{
  "n_layer": 12,
  "d_model": 384,
  "n_head": 4,
  "n_kv_head": 2,
  "head_dim": 96,
  "d_mlp": 768,
  "vocab_size": 2048,
  "activation": "swiglu",
  "norm": "rmsnorm",
  "norm_place": "pre",
  "norm_eps": 1e-05,
  "positions": "rope",
  "rope_base": 10000.0,
  "rope_fraction": 0.75,
  "qk_norm": false,
  "attn_scale": 0.102,
  "bias": "none",
  "tie_embeddings": false,
  "parallel_block": false,
  "init": "normal",
  "init_std_qkv": 0.0255,
  "init_std_o": 0.0052,
  "init_std_up": 0.0255,
  "init_std_down": 0.00368,
  "optimizer": "muon_variant",
  "lr": 0.021,
  "lr_mult_o": 2.0,
  "beta1": 0.9,
  "lr_head": 0.00895,
  "grad_clip": 2.0,
  "warmup_steps": 200,
  "schedule": "wsd",
  "decay_fraction": 0.725,
  "decay_shape": "linear",
  "final_lr_fraction": 0.1,
  "batch_tokens": 131072,
  "seq_len": 1024,
  "doc_mask": true,
  "train_tokens": 660200000,
  "steps": 5037,
  "dataset": "wikipedia_en"
}
MLP neurons of a small language model. Each row is named by its layer, matrix (gate and up: input weights) and neuron, and shows model dimensions 0-95. Each number is 128 + 32 x the weight over its row's rms, rounded and kept within 0 to 255. Numbers have three digits each. A neuron's up and down rows have the sign that makes its largest values positive.
A block is one neuron, or neurons of one layer that tend to fire together. After each block is what it responds to, as a language model described it from the Wikipedia text at the highest values.

L9.gate503:116155124167113137095119084143101163165135110100110117124113142146093131107136077149113165109123079124125189137087148111143159091159155071157082077134158105080178135121134097098135142113062110113184103121153113101150080093079134081100106091167152169095088181121108111153138112113127117089
L9.up503:189081130141150152144124063116095117167101151195137133108132194153107126131123191103113086201097170117100115134202115084157162150191172121143107149128097082112140087113151121137232140100091116071059101081127218161152128216125099129171116103185119188097086180083104181088152153099170129165
L9.gate663:116124157150147156138124092114104166126078158128145110091121166069171143090084143100148109115089175177127138112092129147108096112152066212099189104145121075132149164120141134115148074167108161156138126125134107153134160106106113140122137092135146181095073063098096052136138102120119174239
L9.up663:155123141142165075119172137114119163098108202110171123096118064169093142110092117115101175194096080090180154126172136073121125130195154124120134153135132145137107135096112138140183105108098123111103167125097156150163165195097145098154134086156162167134103126158151095119082133194156076112
Early proper-name fragments. Second subword piece of a proper name split into fragments, mostly after a capital initial, such as P-ad-ova, P-et-ros, Fort W-ay-ne, T-y Cobb.

L3.gate37:119118137130112140060112104085120137110135136151104128090066133103129141152161149133105136137140139075141142134071115106098109111104113070182150150111101126119148135129213107163121074185102109149133123117139102106111109180114138150112112116155120121105045123070117018046093099064153181111
L3.up37:069127123140104127145101066095089057108181128144136073147037110114097147168161143102140132091143134125146130085145143100074081121117171154096162139138105102123152098130128156107130166131104069229181068145131169113140144164085142103126119139172152127050109132110080011168118109145120137147
L3.gate146:133104129138122126131151145147125177160131110084158154134127129109146119089236111181091125079141129100109064119129106098144118080071114082134053096144113168149107144067123103184143180106130100134125081141120129168156122117071073179123087077138108154100159138113143157089202110142047100105
L3.up146:193092074057149136164095116103129078129109134112114087151113126123113196125161092139085141133137134120118149074105150095172131149169109114145135111129107201174113111156078173098139141103174127121140107157137103124094116156107080135160129169173102137120188202114096162112138121128073075155
L3.gate160:184102126150148149107161123139073120089118119144110178127162078096101147152129102164159109096096137159086120117084106089113095067099172075171116116120065137110099101168104072158162066113093152127141066122149073124107150089083111092143121140182088165103108151128103133183109163137171148137
L3.up160:086136166137141115068126152208113162140084168110044171135147128120093116106071114121136064132092119094121125145107134124141083161115124117082135134101110151120135163129187096109143115108146108132095137077188117123125124146146149171097192121093140187106202135099127111120175158144162099124
L3.gate263:120112102178124135080184141139134172125109141130146115165036082129147111160098115169131092053093166094080093109087111117181096091133117150170163157138101149133100094166146092140155128095101203151123087132151130113103115142126135129166110105106159137130121121206102084161123147133141138152
L3.up263:098109146061130101100122110056144119074134083162149176122128106128126109135097152202170113130165123113128121124117157088099066124096144138151114062035064169145107115137151095098128138113172145167156137117087118133113136124123103199118118123116135104095088106104109099152177145102111159128
L3.gate364:149120140131123132073125128156150111115191183149123111067157114107131208111107146142124116141155099134136150140133157126132135133118151146147177099152060098117100147123096149096140133103098127068114102092059120121151092089127142088116122177144118102050138107095085089137140186080199166135
L3.up364:155119135152090113135090148119109161104060137104116209110122122103102184120176115154089123126150168088061165103112073113128201078207185119146107155092097147135138088127116097105121085128095153159115095151065141104097183106161076137178142137153114105102094121137097162080130141102150130091
L3.gate459:154097113105153126109112089139106178130161154126181152099155103129097157163138146160164071138121172097080123060138183141136157122151140131106158090156039122144122133107171063139171159165129133099209096180108115113164178141119115083120148060128121115089134081091090125097127078102138119147
L3.up459:177097138197061120155129070077145178131116228132125096171079146168123154103122149146070159161101070157148106115110100151150177141161147090147122104135136117149170153090154094142132096114127170154136114143068142146142108075061153087096168172097138168098101142108166178202179107152163189116
L3.gate466:196119135096165058112110184111119142125133117138109120097127162138080139160127143123109083125120164115158168077120125127060057161136101143143113060079154100107127160106139155143188153174086130147203155161123142126155158132104068103177131072092167092152142150146080129140133154121183138159
L3.up466:120158148173090155135136131162151135141170069134058137107155102134167141147103082232155096051153122133169109117115151067176046170164098099144151124165119079158090119135144108096105101148180197118176104163122082115111161148100120115105143132088156210120175117139087098141205192150096171115
L3.gate526:152111108109115116112161139087157134060140167121134144164142169143175039130134139172081096139064165174077156107116105152175136090136118105162221117142083131074080129147110143112146161088138106119080054126159134118177089122120168114128180161135114148131130149117067124103181089123118072121
L3.up526:082097190121097109118085141178144149143121198115179126084090157124147146138075137133064116150138148152149136134113100144135083147171157145136176099105107104099141120106123135161100111127148112080131087111141163122186111115138135185075108212098101087156131141134115116204107139160159133147
Second piece of split words. Early word-piece continuations inside words split into fragments, usually capitalized names after a lone S, like S-ov-iet, S-of-ia, Sil-v-a.

L9.gate110:182139084099136114111110111062139160147093132161179123127177107111100137206106111168061155111150114104103161075082092175125165208110136115211101159180109128103083108087139093107150136081114133164099143068184089122131103166129115097128136104116143127174172194168136135115183109128123146160
L9.up110:100164148156131120089167107143130087150098089137091111114144098145136094087094138084082121123122175096129167124115126123134088176178118151074195069112142144120093076175117173130076105132137155148119095137130120154121129170087097146145167104104181083142191147092093085138115186125078083051
L9.gate558:191150022102085098106149060103185141120136142149126123146207140181139119162121157089111116111120142144110146159076113145173135112108119102158177133083090156131116161163066173116137054156107134125136127106086184214114118118082154095145082102063150109154154168120162098178093148146128068161
L9.up558:107148057107109163146128143109112078106181075126119128075105097102154039167141085123164115106140168121155170130194147089115135124124171131108120107094099114132094111138131118164137173158145181154070166151115137148128098103133101115163104145093125107071102141154148109160127148144112139163
Split-word fragments, esp. g. Short word-start or mid-word pieces of a word split into several tokens, most often initial g/G (good, get, Goin'), also he in whether, ur in further.

L3.gate35:094169159177119131115106081169135187150132134131148134102065154132100145134152140148152117081034141185158109111180129148112127109047060126122130143120144141125097086186159073152153096123080147105143093181125165116119159137065106104134033146142141108080079096159110077139113102166113159121
L3.up35:134132135127099149105095089107126156151178092150116172108164105121084163127108144125138131123157105173164132097129134127095138081070048061142151110126099116148153105125123141183096132155116137106175086094185125108182097089148097148131148123167154066095129096180144148124066115150115149067
L3.gate67:145142100148093127134134078113115121174101150172152120154095092120089150083173129120190095129106132155113182074178104134142179093033191119125106154172132139191146130160182100136144129153145110132065133121084091162157114062165054133124138106046143089081118130130141128141110141115131049148
L3.up67:179105182133140151183122107091168155122135129142173102130147150113099096117158094130135155112136145134183151141117118146164163035065153145110104178143187116137125122143127103146121113160123110076121194092093088131148120131165077131127171129044163124146123061158165126130092051146151132176
L3.gate151:113164108144177167104112133109131091075118140136144079133127126102173198157116194103131134117081119136162089120118119098136134181104143130109150121123181130129116071145114079184147126174132082101123112099165169151152103150141145102144118106095181119120172104167171124102079116142113140163
L3.up151:117071186176104095185149152118147146121154142148115116088118137149087119141165107112072151167062102089158107080147154139156126130087157078146128127073095049135134083145108104087132120135093127139163139095128141107106098127119101150106147120156161121096157133160105083091088125196071148106
L3.gate171:097117177143101181117137123146142135133154188098157095127122128102108139109126124122183124180081147187142169101147132169086095105136091154056126124110139138107090123193147119111124119157146134139106089090146199149150129097113125122168147117157182092106112174124155096163108104199148084109
L3.up171:136120143140082146090089129137124103122105096139110135113133102147125098183142092149101103132086153098156108147166124108157116104134160153136134104105120112062102103115140148175067071179134184100145157151131120092162147109092092071132151129138156078095159133075188171141121109138140164077
L3.gate275:127151193147129151101113133144090169133130161171092170103184153076102137117133089162165129135103080141191186114140117155163136112090113173174098074151169133156109118166120123172123133131103120091147102109130124123107109093104134148148137146147148080113131104159091145116145074128141152088
L3.up275:056130143214087110123092145141068109133135144179106159075116174121103108112172108069146112103154098170206191133136124105131128065107105108131070090119127098157111132126119101174083157192139081115176107089119121135125097125120121094142145129205143144104073094113186112170154112111149159150
L3.gate430:097113094130060106168107150132142100101195116178113115125101079117145119164081203073121120182111138142183078158091102054115144121086112127137131102135112163110163119090112093113125173108165126103131135111122097162093138155142094111135101157185149161138157087129075080208157096145185124130
L3.up430:135096153112136121085084078120193143132131154110132154086119074179132119071123115119117117171109173146154153096130119128102132137090139121116121096109169087098145095152091159219140102103134150154172115119149181181130133098142151126145159143096166118138152164147128132143184097065169121164
L3.gate502:185143139127115105106061114125158072157166111106149080075146165118125095100068138152112114153077156088095198118135099136122094133121140170102143138139128142132182155134104120122176140073092117146149105125165121160150108123110122122075174098089077109090107129161177137079170092162160161172
L3.up502:138138117145147137155206118093119102128119123166176143143145107179093169097110099112125177150083165157174144063170127153133124083108123080116154107143143161106147091210127161120108121112093087145145222136109149113181174101143115151175171072084067157079148145122141122122151103080107140103
L3.gate658:066153058124156140171135105078114138052105074144126142133089128215079098126149121105162140186130177141137107110124119124128141153079123121176119157136097089048145071140162131209167153114125098134164152123191110101179159077112142156193128114150071156077129108060100209070186134112170136127
L3.up658:159143114106139160127128159200144142123136110129161190112134131174127079088106128103086123154091124097153133204169148150102106094143151068114076137123118105102168091159105155148137127096115111143155076130150093092169130102114147099175103047090096101128125093112200121146128113133061168172
Section-header closers, coordinates, "make". Mostly the closing == or === of Wikipedia section headings (== History ==, ==Kansas==) and paragraph breaks; also the E/W after decimal coordinates, and "ake" completing "make".

L9.gate161:139131125127202100139146175075109085151174122146140110127167135174155101097132134125104079163143110151124157097128128146196126184168124106130143089122170179146067106168042167131065135174132198149138149093125106102108179171155167149108139137115058182116058112141134087119162163097109092143
L9.up161:068126141138131099087135097136156127125149065146117049183135144149102088088156080128124127144126120132138152140092075137123110114168129131095105111109116075165159133126125120123115109132148106141208123069094141062112110153121088162159152161184188150113137173165122182160117102105158131105
L9.gate263:144122116162138110101157117167163113091118105124138155100101113147069098132161147152162079166187152146125184086140160174172143166143104130144218108153091124063076171131159117152097137124111108171160153120115081086169102130101126141193152135166136103104081133144104080140172120090121099094
L9.up263:145094137141164130069151169146181169112160130129121135167192162100117136136144155137107099135121098119151144109145164135125131130131137161099168095075080129130145080166133088168123133131105124100165153105057153130108150166046109109157127181150132140084120151145095182150168113076164125110
Paragraph break tokens. Double line breaks after a finished sentence, list item or table row, before a new paragraph or heading such as ==Etymology== or "In 2019".

L7.gate63:156098144162180112122120159168136201175132129070114161095095112087122088127116164134105042139116147131176132094133117139195101104118165126131128118116131163105154101114120144146110177122179125034094135091210081093140085182138135121114119143131093121054150088059149123125110130127156082120
L7.up63:137088120140106105086136165110140144099177106118150161107075133143135096131169065160135161140146190191126111175114137095156149107111113110170180153153109160110092075090171138131126200097130150055086147118162097139112165137182187122171126201157185086127131118138142165154140101101137135149
L7.gate154:117106113126186136104162123081135097134078136182124154143157154080122124130155066115137154081109165148079150148095132159110115041113103144176134098113128129094134057140139136135099113155082094111143139121162159116152066098118140051143132135161137145143085128103091117084116136136135182096
L7.up154:079089132174091183155193155157095174161087101187088108069124072084000123112114070178173179103109116142158196102086098116112091129147138145193131115169110069112112174131085139164139116178105088141127098131184107150102080114137140110116101107102098106144143121116119121150135053120123202126
L7.gate612:152148118162143105136170146139144110095115074154093100088144109132104162108125076153104087115147120124141105134132086118109093075153148170140203132109091169165133089144072094079127120064101175121126105153148160149086180116124131185106072139131117084080100141098152141141119135099117109110
L7.up612:116111110087100146099201148151140064082144130096133086153125082079111122157133106106186092114143101144156097122159163124079161154191118131097146118099176143082109125155153171109137136095104083123162125192163112075146142101175196143047087133131148195142130123113102084083068181079141108137
L7.gate681:189127084079180126119123139139143159111210102123088158074134142100134120092159123124147085155088183096123129099094097143062128055119116129113130067153140113140170143101093114141065145117105087154107095195171140113104142182215133121072161155115121112172118146190124178103111126105105139134
L7.up681:177132152093124086106171168089149134144111139161139126135134166123178103134156121141148130152125172088117152180137084134081127160108151158087162103113147085084118155115099192133096145143133110140131071132123105170035130119162132099149074147148150156135130110153084101140146157121126115112
Word piece "part". Mostly the token part, as the noun (a part of, large part) or as the start of partly, particularly, party; weaker on mid-word fragments and on month names after in.

L7.gate147:110077093085095159130114148191178112085109177103109106121170138072110133165154172136149118150114150112164139127180126080126113119119102142119083181095145062161130169141045099127129136169195149129106148148067119157093076151109143129156124132172145079177119160129160135149154143169098118178
L7.up147:166171122055151073141170160105158138126115150106109136146183126132062111129206116145141143118155114145125142188131080175142113146178122137163140148098183140071166181115095230131113146209116126128148148183120134118140111125151134078151148127161091137167108158141100166111115100183130112132
L7.gate175:128135134121159123107113123125083106130118121097085115142104105119148105160171161123131141166141089176217146063156078140093094167137138080191096145117114085128092102143108115167175125115133098160083170069087094123125099101135137131119152146104095148159112127178135125131101148087130064118
L7.up175:176117156125111162142104143128118144100094138185095069112144101143039119060146144109117143136142123164182097141168161129145141192092104154181111155119123127137107134134130130125070104139138053071168136131113155110135047141105090122113138133164103146159094147117165113145155133149123116130
L7.gate272:121144070145126086141154126170129129148081108119144154134158125126133164126128123101124111128114176136198119148131146090181142204176092083085149091100140137158123065132168136135126077147199145070166118149120124084125071128144129001112113119108114170101079148185132096140116126136033195137
L7.up272:128113089107122111053133074160095075105079136140139153092130095205087111095156132139147114122185157163161161128174178148125088161118162058156143158090132143100123084140097139147113161087177132188112167133143125075107105151138125142091102154071123103119095043117165120242110105105146138139
L7.gate312:144109090141105141143130127135110152181092107128101147126191143094123073094121108143104170181159130150163084085120097089121070116057158162148086119129093113146111110117122140130105098116150102175159071111139117136160121130064090112125188165199128115117096130119168095141118116100057100118
L7.up312:060138104127177095173163146134104114101174082111078087104157168106156095140119112151102113223158175093126158113187103146102158099161194121177096098084153163091149139156110161153102111135161070157161090151103131154105125141062096084134127156129140151107111130102103150089163138212085094110
Segment-closing punctuation. Tokens that close a text unit: the closing == of wiki section headings (See also, History, Plot), sentence-final periods, and table-row pipes.

L3.gate40:139148078137162147080169103146128138159112173123122066139162114112143096169160139109114110152124139097123148155169111113159125157092100128111146163136086115134155069131155162117087067143157091115127063076205181100127133125122133130109142092106207081118128129112134087121081196141132154156
L3.up40:110108095150154139121159154090167102175092146129104111150148134075141124166121113112108161097124168078118082128136164150117169094144112157164147088168116102201134126128102109130107143133059026145171101097145139089129092182114199127111064165136178110137116137134081140088134113111109118122
L3.gate72:131134164150114104100143146141166085161162162150108132175154150123132102203159088140126108140141164153104081183139145107111141109106154095108172149143154154167144078147141103116131152160132108103085085163138161136164139114071158147106132101091126111145173053177135187131081203106155122090
L3.up72:103119191142141138132114062131128145094080172137111170130110137136102112128066029084071117068131101090150118124114090197148123112114140144109087193106156149117140103142093173122109079125100121124098126110166091138088145100082135162092174141159150076188136130135163143137142120094213170118
L3.gate165:155158157118116112130088116171143149139091131116099152116120145141141140136105140136152088087135146108147083193128126148139112086076182099130172121154133172147162112127135161161101154179072074095097072121153130134111152138172116114148083108131093094167179053124140142133173112152145110145
L3.up165:128186124150123185167110152146098112183074122154095068184163115221155118185099116156148079049127140089140088134124115151110095134105142111123090121159218163164108089089091198182093125101106124120129104160146123173172170129110114064146076091123112159174087083195068137098159112162125099100
L3.gate248:127133127190112084161139171129081123135123135187166166125087136169108133171139102166149167119124092121163152091098115141092134118168098099197145110155145104144171141106160111207113077056156147156092109094127141115118135081149106172169139130103177141134094136136081146158135168180114079108
L3.up248:160097109104133121119096152159182138150123094157171176173153090225132106106082135131136072119005115047121106162156091136114158053129138120109110159116122115150097110112084069176149117073176134131079143080087125154146102122180132110182130143151090116198106100108071108119103120160165129138
L3.gate569:147143070177161094064129090128160141124106153114094099118152103190104152200160091140122127176152138152117082143107116110068143113147094078168139193145113124099054121139117128159160094081094136186086081085148101148136094101127089131126135113142151113052110144169097073148122132127144090096
L3.up569:173197120154113104144110108106113158191169133137126131135111163177054145098175121122098108126090137112150100157163135059140166117113139131077120171140126109114106073051112184133062169092121087171101133138068127123090123110120135124132117085102121069161139151108150146085142158154140120144
L3.gate617:125181085151144143171115160065138116171124165119126104104086175169129057141123183138101083137163091150084050076159127142085143130068117130100190107180133089084114163137163142167129136125147136166126131127082142125131138111137056122110145127117157116101151149186169151136168211181175177138
L3.up617:076182094158173226153128153109126157134149099109157144097106151155077076189126173170102061101124103136101103084129133159162125152111160148156041123133140221142111135099174127177144097135104123150088167131102084144080148100135118131139082125099086084111096191131079150145158133167100093101
L3.gate665:128088169138138133128135155198154144142079081180151131121101124100116106169066120135172170157157164157098087139168150138159137148135105132134103126111174116128063141054102107178052154071080123102125158124132089149143151154089176151185140132108103152119125152101095135146199110113154130111
L3.up665:124089060063141123150148087103118149192158194077157155125132173121094109157110128074142145148126108086172141074160137158160170130080173150087119128132161198110158097112111175136190124113133077119154150115182050181120108114142097152107090096102117110131078115139109120077078076143150071074
L3.gate694:087128098102127086149137128142106129078149117117112089155111156144100138120206145191142092132144091089118118153119109110113150118071123090079148141171090124152132138087217087165187127134105150135107150115109134143103103125140141125106149149096166062104099109111061173180129119130136093148
L3.up694:116150132178116144167141094164164141111063224096136085153180168093123144164081097194092099120085088140131130128106130086087135071127139101188113111073095106132099130126169127184149139120109149126049074124097156119115123101107168093109082093090083074077120096136120128148133187134096129137
Split sentence-opening words. Second word-piece of a sentence- or paragraph-initial word split after its first letters, such as A-t, Alth-ough, B-oth, M-ost; also mid-name pieces like Tak-ah-ashi.

L7.gate76:161093168147123118140150173118096145164070109169110138133138113074106118145052117108149122202091164152144200121141117107121120140136117135118190131195157151144132099102096126129169181139137149232148164117063117129170195077093142132120086118137077084125055092118108093115133155132165138176
L7.up76:133116124168085120158138172086158165158169156103182126151182159114158102149103048154127091152110112090084105104158185139065085114094131131144167176078166147128167120123182100150149145119110160115114114144140118172163191126155091140212165127150081087118152152135071129052094119145156149131
L7.gate220:135165120104166119063129151182165137216115154117151091146098123190084130209114147149116067154131106107149158197156082137132147154132099099093187091106122158140132171142158083144144142154097100069106096132159110060150120116107137127130154099101172125126132117180103143091185127111165139117
L7.up220:100167135114104165115121139114182146153066111127141105126138180141141133127085129127122119140213119096123171145122070190067087112173055188073092093096172153088090153148116091094147106099140135118149142134149174136154188111127107104083157172132119160099170174147103106091139105116104130099
L7.gate416:169214137161130126102089128118143149091089100117142144119079121095080121163124075066061176161177126111150111154104132122062120077150122045085116114072118115128110184130172097157135087141144081093127134101077087106128090128176145135132177087111116104135151154136170150084192156085155168124
L7.up416:108120136159114119138085137076086182141131145143140146096154142133142196116096111093110135148103176154121157138120151183091155108186153077082078123123126099183162115132112087063134068110099173144054091128076126121152103103117125116078105102110110098073144088107086093059148104114126153148
L7.gate695:158115095125158151154081139124099188129154134116144152161124133119121149136080166116091160162103113105147118145134100119142122078130153185098131126143176093130212161110122140106174183136156116118128121130129139135098066127186190140130139125113094157104114171152218130164146151133160017160
L7.up695:127146087154202106179153072138155177062125176137101119146114170093086125106141135096189113160127107142164122136133101087100124134108062154131116194125103115100110117159141150092103163121103213087107070157156134093147093089113109133113146132113109181159154161143132185144145134112162158152
Incomplete word pieces. Word-start pieces needing a continuation, strongest for " rel" (relied, relief, relations); also mid-word fragments like "or" in Scarborough, theories.

L9.gate476:165140170126138114150138120158142111188070102142132179139067143135197078144178107178111112146150167096159149113179128105182143093177126086124075124171132122150178111114165155166132094106176137095165132161149148120097121129173147074094091128119139077147140176152171078166081133143166120103
L9.up476:102138131126106135145164105126121136118111115104169175184116118113092157174136139140136151138149065179110067080160122066117106152133123137081118121151118124117088109151122096178052128083069126132091087084127100083100102108100117134075137127107138080141095129076139100157156128158110069185
L9.gate658:127073119136120124108205112121133157131182138097129151079149110107093115151049070133135110176089121090102153165163174116099053078103118058176134119199125122129191075159120141191119102121175173107237107174104094085148114112135151200104077099062153136152135086071082045111107131086104119118
L9.up658:162192097105101157153174111107094102202095174117060118167124117111107112127125075121158125093138180141128168167113081162093122119109156106169115181139114151175086151150182101086160085151157182116096167076126117086056120173121166101152097090156184086157110121140106144078108178137121059149
Prepositions before dates. Prepositions and time connectives just before a year, date or period, e.g. in 1928, since 2008, as of 2015, during the 1840s.

L3.gate302:088117111160143135073176165166147149078176124172131089150087174169088161146099122119193115122090109146105139172032137132114144125143101136131101138098133130180131161095136152131142096206135186128157196105111099129167139145108130113119132071107120065112109137156135065076195101122083110113
L3.up302:132067136136176076091085127145111152102151199110129134109136133123159066117111118142160129155102160164110131097113128123120109122115159155112082128083114142185114128143140138157085125134119123133176147122114067158099114143166135138122152146179088110100106138125160068144106121148098099124
L3.gate387:084122129070152163125120141128104176114136127188120079178131106102080137133141106117119099151150076158129112113131131112105201111159119098131104079161084130165115123154142101092167124060158113094151111169086119162110130114099148187121103104144105099096151132072207136175148163139156173107
L3.up387:139129140073108177116095133178168060087147126139121182138159175096093089169116098120059151096127119147131139092137154163159165158133110113103184087080106123217096110181120076108175114093092121103103159139061135135155088153128126160191107121149117087068145135120188079092125189072174077179
L3.gate410:098151130134110182085104108083115148105107141100070149132173116113138133081151104096091136122108118129073163128155113123160174100128182153117118088136102161103133121068145135157086158172114116073063158160102161123131104163171142107145137162074079109134078119090091130148099142102120089114
L3.up410:127148127128142128105065089123093155118108161096148128114084131199101212123121097156118112152102126101113199185136153120178125111093124157129117136128119163152119130112102118112093112142125177157095080140080155153148113139087166117145104133057097137117140149169108047171118110164165140143
L3.gate647:138110159159091108088177150171143142114122135161195103132143128130126145142072104098119112164089111087151135088120102165180138119118100125078173105197123205130123098141149167135126188163096152116150112190128132185128114180134109077083144089117136099119138091160149088133139122111135077186
L3.up647:091123163128139158125047098149145156137171131187177074126138089069154119111119131079122101186124174128152164150144133121106117128172106150169115114173183139130073102162107129138140114142112194102156107101136132117121150077121145113107183152127150102174185076136142123147091129174122158119
L3.gate663:119109143072177137142102102123130139127180202190106131154148160107108130150209083139143149094135132164135119129102097160077154126119198129137182135117122161113164170099090143091079201177157161157118113188100117159120163136102092138125127102168074120089188123164166196149092137135118113111
L3.up663:156096100113131103097031093153152154113173123133152139181135167150175155120084151167099096155154060101150136106095190165080129167125113133138131147136173128145097135085097122084115161133111134154168170133083096153172128179116115121155176096148126088049133128160193166075092179164170142135
L3.gate673:079100140140074075149088142115136185115109113079142113095149153106159093146127102173116110119106155142094171167126170099161121151162141116164127163141126069139127166139108124135090128198099091144104141136073124199130110161119124092058143161121125097123116151143117081116110158093154135113
L3.up673:160133070137110100083136121153089154213130209123135092155101109103123148147134106092142113138133126134123121075136091099098118173108173184087113107145167117087153107120156120095136122172116123165181175131112214124079153191102122101173084082111161118113142133115089132083101121145154148113
L3.gate713:112088119161210149121104103104143133129092134158063132122086125046130109113123107118102086174130149114126109124088115145123168149147170180124114134099136151116131081118127142174145113148110169078109095166151138034164167128101080125120135136146076120105182141143154165106136077112156203098
L3.up713:084049137160166111089112119140142074130076106165101135120147149105089086098062084078131137156140148179143100181173106093095156178159125187172198149138137151160083099114109155131155106196083157144139086086122142106123160073115157139082123160081133153119104065131132107151148149103169094141
L3.gate729:117129105075129178133058150074156130126127152107094202157143111142125076151150072104126140131147165143132116134093121135088134120083095145092081171159115152095161125080139136169035140140082116136130164124128136140156160107120076118163135140154104130116107075125197113151143073089079075118
L3.up729:146120125134170160104126103149124141137099161156097190146148113159147163129129124102158148136079083048098136124126141146055143138053047132156075119167098101105114168120071131148126154113133133150175087110066121141135130143115160128137110154155116135158087114158140148082105075143082118123
Incomplete word fragments. Early or middle sub-word pieces of words split into several tokens, where the word must continue, especially re in g-re-ater, g-re-en, Gre-enville, plus Sw-ing, Christ-opher and b-ro-ther.